python train.py --num_key_value_heads=14 --hidden_act="tanh_gelu" --norm_place="pre" --rope_theta=10000.0 --attn_scale=0.177 --parallel_block=true --learning_rate=0.00181 --max_grad_norm=1.0 --doc_mask=false --train_tokens=742300000
MLP neurons of a small language model. Each row is named by its layer, matrix (up: input weights) and neuron, and shows model dimensions 128-223. Each number is 128 + 32 x the weight over its row's rms, rounded and kept within 0 to 255. Numbers have three digits each.
After each neuron's rows, "fires on" lists the tokens most often at its 100 highest values on Wikipedia text that the model never trained on.

L5.up317:112131157142099145141173129149206065162130131112120138170114198106149139090163176061118132163177106163139109069153052132154164061208062151165111153147115194213121119155088077129137113148102132075157104147097107172148191152074176101143150083158124171088106142072108098096081127151148129128
fires on: "it", "ig", " where", " that", "v", "w"

L4.up877:156132098127165135103144121150121103166089169117078180146092158116133116126060091150113144147127167141076125049176141104117149175135142159108139116131155143174113137138139156176126177140136105153123142171150082042146160060145126162134110168096130049127207143096104074150122114124088094127
fires on: "ign", "n", "u", "res", "qu", "re"

L3.up445:115101160164171156113109139118163131161111140138167113132133143080085160136129100094111097134152103157174102116153178129125135199098140165139112103107110094118162101178097178138142153092103131118130136155119135088133130139163128119124124145131150103091141122052137118162139132215156101116
fires on: "il", "ib", "ol", "if", "hel", "el"

L2.up199:139134120148119198147108129070200138211113148120151149142081104146102159103112121128088175124165062143106133112143028132157102111137145151142170126125085183176101144152142087121151162098099075158118063144148141095149149081116144103111109169091160146186105220120112108119117138148165131069
fires on: "T", "N", "it", "ak", "O", " number"

L5.up474:149144120137176172068129116126143129087209092152101102095127165116169114134137101128147148128124134138084099143174112110100129187112108105087170113055165120074147126194172104123183088120097129098180126204163175099123120042067053149148137184080136082056139176117120145114088144169073113110
fires on: "an", "on", "m", " Ann", "en", "er"

L4.up459:071082107101177137141151104155108127157150102065161140146073139080098179142143105167128128198158131089052148146134077130078057120137134177145194092157073121151143106173190123133130105132124097094109158078151082126102146151113156179109092142099136079114186168171117102098121104166101111095
fires on: "est", "ig", "eat", " Pacific", "ird"

L3.up729:153144125103144075130115117170131113115101085108121017172085085111100132107134108121117174122129116126130063135140074112093171147138120126179119164100075066143099137164159141177123156130132083142131164128177133082138087130114150137089093112116176080192152111067149124116090121130165115100
fires on: " /", "-", " code:", ":"

L5.up556:124130165096135122154143122117095150164141128137124068151144145162069126116124131158141186145138156115117125087057131139155127134145116169163235116141131115189107148203117054101125146141145097172112126060127102090121116128142084180086118122152162133145161142095127131137095153107116053149
fires on: "m", "h", "ab", "l", "is"

L3.up761:153167061090152117136107136097125130159119108172088107184138129106109056169148126088134146156104152150175120187113128139116143081127127159191133084050133111162145163143134125170204169088143108063176148106071154104135112141117153143117138089063103109077113151122086101091142131149164134154
fires on: " Be", " Ne", "e", "ne", "o", "ue"

L3.up135:044079148054133122082126115130131144156163147144091096187102147149159115123089132137094147089130183137129109118115082140137119124132121120167162086115128144106094103166164087210139127119151116104098184133146142167105108145131098178136124081178109140160176146154081064158141154117120113140
fires on: "a", "l", "ind", " Die", "m", "t"

L5.up794:082135110151149129097089109117112057147118133110116143131023153060132165144136156087166127117140133186106165106160160155123138145168088120151163127120117167132131159143119166137163122091087136079120152120149145169103093100129150170139168136163167154156130131127151112094111134073057126124
fires on: "is", "ri", "ov", "r", "az", "es"

L4.up662:178117127097148214167139129164116112162130131153062092150081108146084113100146074158104156155155140138171107126153121118089159169138157152211148139057165087124130144182117155096178152084139128104136172131120163112079129120129154157143115179086138111085167127124048116112104125175118040125
fires on: "e", "ue", "u", "ee", "urd", "ine"

L5.up278:032169172087137104064061096134113086160141084077120091155108124138175132131154136122115148116120129162160151126116117112118166142136071210110171118100106126137123077136190128138158149088102089185110215052130072141134075142142140136133134131182105098124229144157102107159111136155152067118
fires on: "l", "em", "enn", "m"

L3.up118:145171171138127128116140136148123132174070088115088127156133150163176140134141187144145214105144081164069083146150074163087144096148157111141174037120151132172112144155088162187166165132089124145074176101125102089127103120115068096119085130114149075151097149094110126116095179082127126134
fires on: "m", "r", "n", "ann", "K", "P"

L4.up268:177122151189121205088133137135126072178080123133194059105044117150162134154143134117143133145107106117084106129168096139143118142150090153140186136045202147131128157176126108182104095118178112114123197135109118138092136111137179160155166097111144108163113200158110067160081144122076139144
fires on: "at", "ra", "e", "ist", "av"

L2.up406:113116095082147143138102105139173118165166146138064071094128175098095144092157121130091146192150117175141115134171124119078103139123178084197130109124149104125117054170118182162097153121154139100103145131139115080119117028135136142095130144155172106146147156172141129090094129170117145117
fires on: " /", "y", "art", "ous"

L2.up86:150077141084119140127086118145098123146125149149160172115117165154116169095096251145122098137171118112129172073152156137143095081144100128197143111094165100142086126149179113099187100107114066157095166124145080087147143080097070144156145181135143133144160167116055064120099152103165120100
fires on: "h", "o", "U", "ur", "ut", "n"

L4.up134:131089164101153120144123173165154113107174159111139161224105107109169138078169110156044100063176138126143126150181098133142193126140125163157194119142182167158036096177129079152076150129167080108152136147133087162123113104068151088121133130105150115128166145118110119059071128152168073185
fires on: " 0", " U", "/", "ow", "U"

L3.up95:131092065130163152123170072148174095192146084118153092129066077127105108156187105142116181115108122141085116174084113130086078152149168128124161108133098065114067130160127128112109134120169111144120192158153153099150157123148152126155132125128137130125095190084176151104147112147123147126
fires on: "a", " States", "-", "-d", "os", " /"

L4.up46:140139154154128111107108124147170058111101162110113091112125114104169173099165164104107161141123140166101156136123055154137082150187138145152124121138135106139091130142125125192075130131099137097118110150168107122119130136142112117164128109142144137121190158091103122094156136088116106114
fires on: " and", ",", " of", "er,", "e,"

L4.up82:133130143150095135111100156118119125202129117109132157192074101124162146137177098159169164081121104127124141164174086181083103104154136155172180173139074152178057161157090141086152150138166098147123133073150180105119133095140099134131128101140123121177095124116086104092042163103090103127
fires on: "r", "l", "ric", "ag", "c", "b"

L3.up537:123074112178108173172111087135179073172127150126108088160045136111130124128145116114084094114120151158116125094210122166149104104129161076134142159120074165156092126166097095123098138145071120175178142102092147110157151106123155115169102117129203195144121089104089093086110130097111109076
fires on: "w", "c", "it", "d", " mi", "t"

L5.up602:134109150175137155122120104106163147145127180121154154066152187144102164105067164136094123099125114132072160122163123167132122165103128088144107131066102146154098146143155153104094183123134120160129179092115120108143182086099153154163142179152172146152150193185118088164123195098135071046
fires on: "ot", "at", "it", "us", " number"

L2.up122:102115116120161163107051089082113073121163140098079138160080142147143157125106132170082182125130087169131065119138061112140096118076145143169158176124111156149085121156111128219154151111118119163106160114076152171146132114083142138164114061093129197159159181154127111148153110089136134063
fires on: "t", "ly", "ct", "ain", "d"

L3.up688:109143102158140155095148100135153116138138099110093101163078148095093118088105131158127146138133134128156085148130168141086142115191128116161142099114115078128101188164136195140156138089092086163124120151127108157130085120097167170111087169084174073124178173101107093105123161193154122112
fires on: "a", " Sa", "o", "ap"

L3.up177:122112095147174117108123131121146086204113147102110152162102155123170192156082218135126101086123117117148133114131127079158135164130087130137145153102114143149101124158129132126142126101104135196114156190135172067226143139099113084107124191139139119067211146128078086154128114096184128116
fires on: "ig", "n", "l", "v", "ut", "-L"

L2.up713:100092146111152191119107101157191137088102169118111105110130184116166171097160114113094114137123116119148139029144137128103118140173118145125131058157145149115089186148139151172106106103156089124079122125170168118106145121134097193135138089123119085115132160126124037086155161163178046126
fires on: "u", "re", "E", "e", "==F"

L4.up582:122124094105156090136047171137152135096093174128144128158121078093079133121133117165150157163161149152130167081129129147137147196115160163109161158137074108102096095104176158103140131115165100144118135140130147089162143129142116089106141175070059078136117113115111070099137107134085065177
fires on: "ep", "art", "il", "per", " Part"

L3.up593:108154096096161195189118164060118134163162119129058117150055126180114120078045158136190133034127146155177169114125141097144199145145127125184091080147111084142096138141142171105130117120123153094151171076121149084125123111062109123108168092112157129109138098107109178105107193201131106073
fires on: "y", "j", "n", "id", "ect", "be"

L3.up572:095151105132160176126158043169157093173095106151116077148143126134095130131147158141104124125126045132143128167137134126037110137153133158157150124129087080112093140169190200168114126147090090159098120165151127054184069034126139121114097115094179124149187109066140137135133183080130141110
fires on: " /", "ai", " United", " States", " Korea", "st"

L3.up492:107106100121160193131134096109136129160100128137084133136134108093093175121128101102170104108130098143125104111130123144082149164144153142184139148109083118161112147161164177124121170147132054157127107105140177026151106112159140118040121146102118102116209170080116104171171197063051119069
fires on: " Qu", " qu", "u", "qu", "g"

L2.up112:134060104167131147127150140125143116138177166117048107097163155158124103111193129113079152160121137146120158111120095121121120105207103102162168107118124126098058178188171144087108135096081116137067153086136062130083136115104106132150094110108133113112144162154104086135085134125164138092
fires on: "a,", "78", " (5", "==B", "(", "31"

L2.up536:200134144116112128132150162158169156090107193120100142128103158128117136148159120163180157107197067117097117159138112116109183112122134107105146049125171061130091160136151143148148101091087094140138176142143133129121040116126093139124111186106097078135111210113120080085077156135142132154
fires on: "ad", "m", "r", "j", "are", "ans"

L7.up697:143176113145112166106080133090135120140135151110060169125133159109156095131153082138141155140098091101144160190191089144168115165137136165109165168140168121156129155144110131168130092107166160131112138087110161131088118110088129158111137076102146146072106187119054109131117078090118151061
fires on: " of", "e", " inj", "at"

L7.up46:114141112109080200165082121179103109119069181111103100120111116163129139125054107113170140110121141132113121102125102134150127185163120178158109066114153137135163147156137115212112129129145112098125149123101171151147132100099075184050098142128201135109149185144103119157124146103184134089
fires on: " of", "ose", "u", "er", "e", "re"

L7.up565:145181143170101132098130167097116109129103155138084096083136200141100092110105147134052222130128126150129198123109127161080155144130110167133132093151105119127151147160167106162128112087104088137137114090049095142113111084172134177173139114124150183096152181086094093078121148050137133069
fires on: " of", " to", " |", "3,", ","

L2.up396:122131088132130167133132112125112097165119123093129100104082131130109175132222123105112193170163145148081178114066107141138169188095095096167137122151133192188092149177079116127146074131146056059118166082092125188115124112130160139132146103121121137158109148145135118135129151154140106175
fires on: "ic", "ing", " of", "in", "ar"

L4.up426:113106134171155194109091089115117097135137086047106175116181167065139125139090124122085120130156137175096207147146112174108105155096095099129127108138120152128139154127120143150156142164154124082233137103099196116133135132127161094166123151085161134113138119164119136124173105080107124155
fires on: " S", " him", "ves", " called", "r", "ap"

L4.up383:030159191170092142103071090114098095141126104111089138135072145099120142099092145104163154107093114120152163164104132116120111105137101121131143148109077156078130104198094139149135137149205124140115107128120102115085102127138123093137157092090143114158126130097094125040100111124094110054
fires on: "ab", "ul", "is", "r", "er", "le"

L2.up654:134095108169130052104071084137166107130140108117125107112123141098140158102083172146142155149140136153113096133216161121118089148112127179134156071099116100166158077217156139104217157092138117147168155205136139090171104143131104137157156147116074093103106145137128166117108199150082154126
fires on: "ol", "ul", "ep", "il", "in"

L7.up397:053111181100162097099109132142095170164128090131131118155065101151126174123153141169062158118164141116150181071115074193039123117120085140121145134116110141145048104144115079123104153119177130121146118099126155125076182117127119185097136097196085137227143144190109092120037118150109099133
fires on: "r", "ä", "f", "b", "q"

L5.up715:113107077147149139098109145158157132131137145081155121148142069070160180146126120123086102186149135167147072045123140114107070166157122151136136057127076093127125144127098139145163092123105092172085151136140127091134143128098136138168093174098157146109175153134130139105107116165130098121
fires on: ":", ").", " ;", " (19", "-2", "–18"

L3.up769:157150114153154149142123124059114137158147119126180085119136192084089112145057167176157141092081109149107098103113149156134144159094158143194094192108109072168086163158118172139123131141090123190141094115156110133117160099078115186087105068102118125168147121108122162167094146153100110035
fires on: "id", "n", "ins", "by", "is", "and"

L3.up117:100083092184094148122054147153095124172118132136119118153049100126149170157132171062107119147093157092115088103121078105100135227188100221144158129143123148122131129146157163146085101126113084099091154137144152098154109117121115111138138121086106080186161128092041071151084145126147128094
fires on: "n", "v", "j", "iss", "ov", "l"

L7.up490:160130069131121128151100117098168120151144113152155091108097064132142175087101119176129101172147098145153109090108125106101106135149111113159096091112111092146103172177108153120140184097167104065088171106157154112141132105117108151137140126186150138091092166175129151107106163169105116081
fires on: ":", " /"

L5.up803:168159131114104161047065156148108126123165092100100170123136138133114147158142132123140127133116099113108122118144105125158085192129111105133187136102071038122117085173158096078158125107146120125114107129124106100151128095087099150070153110121137087143197149109137099173120108142072203153
fires on: "m", "\"", "ym", "er", " Wall"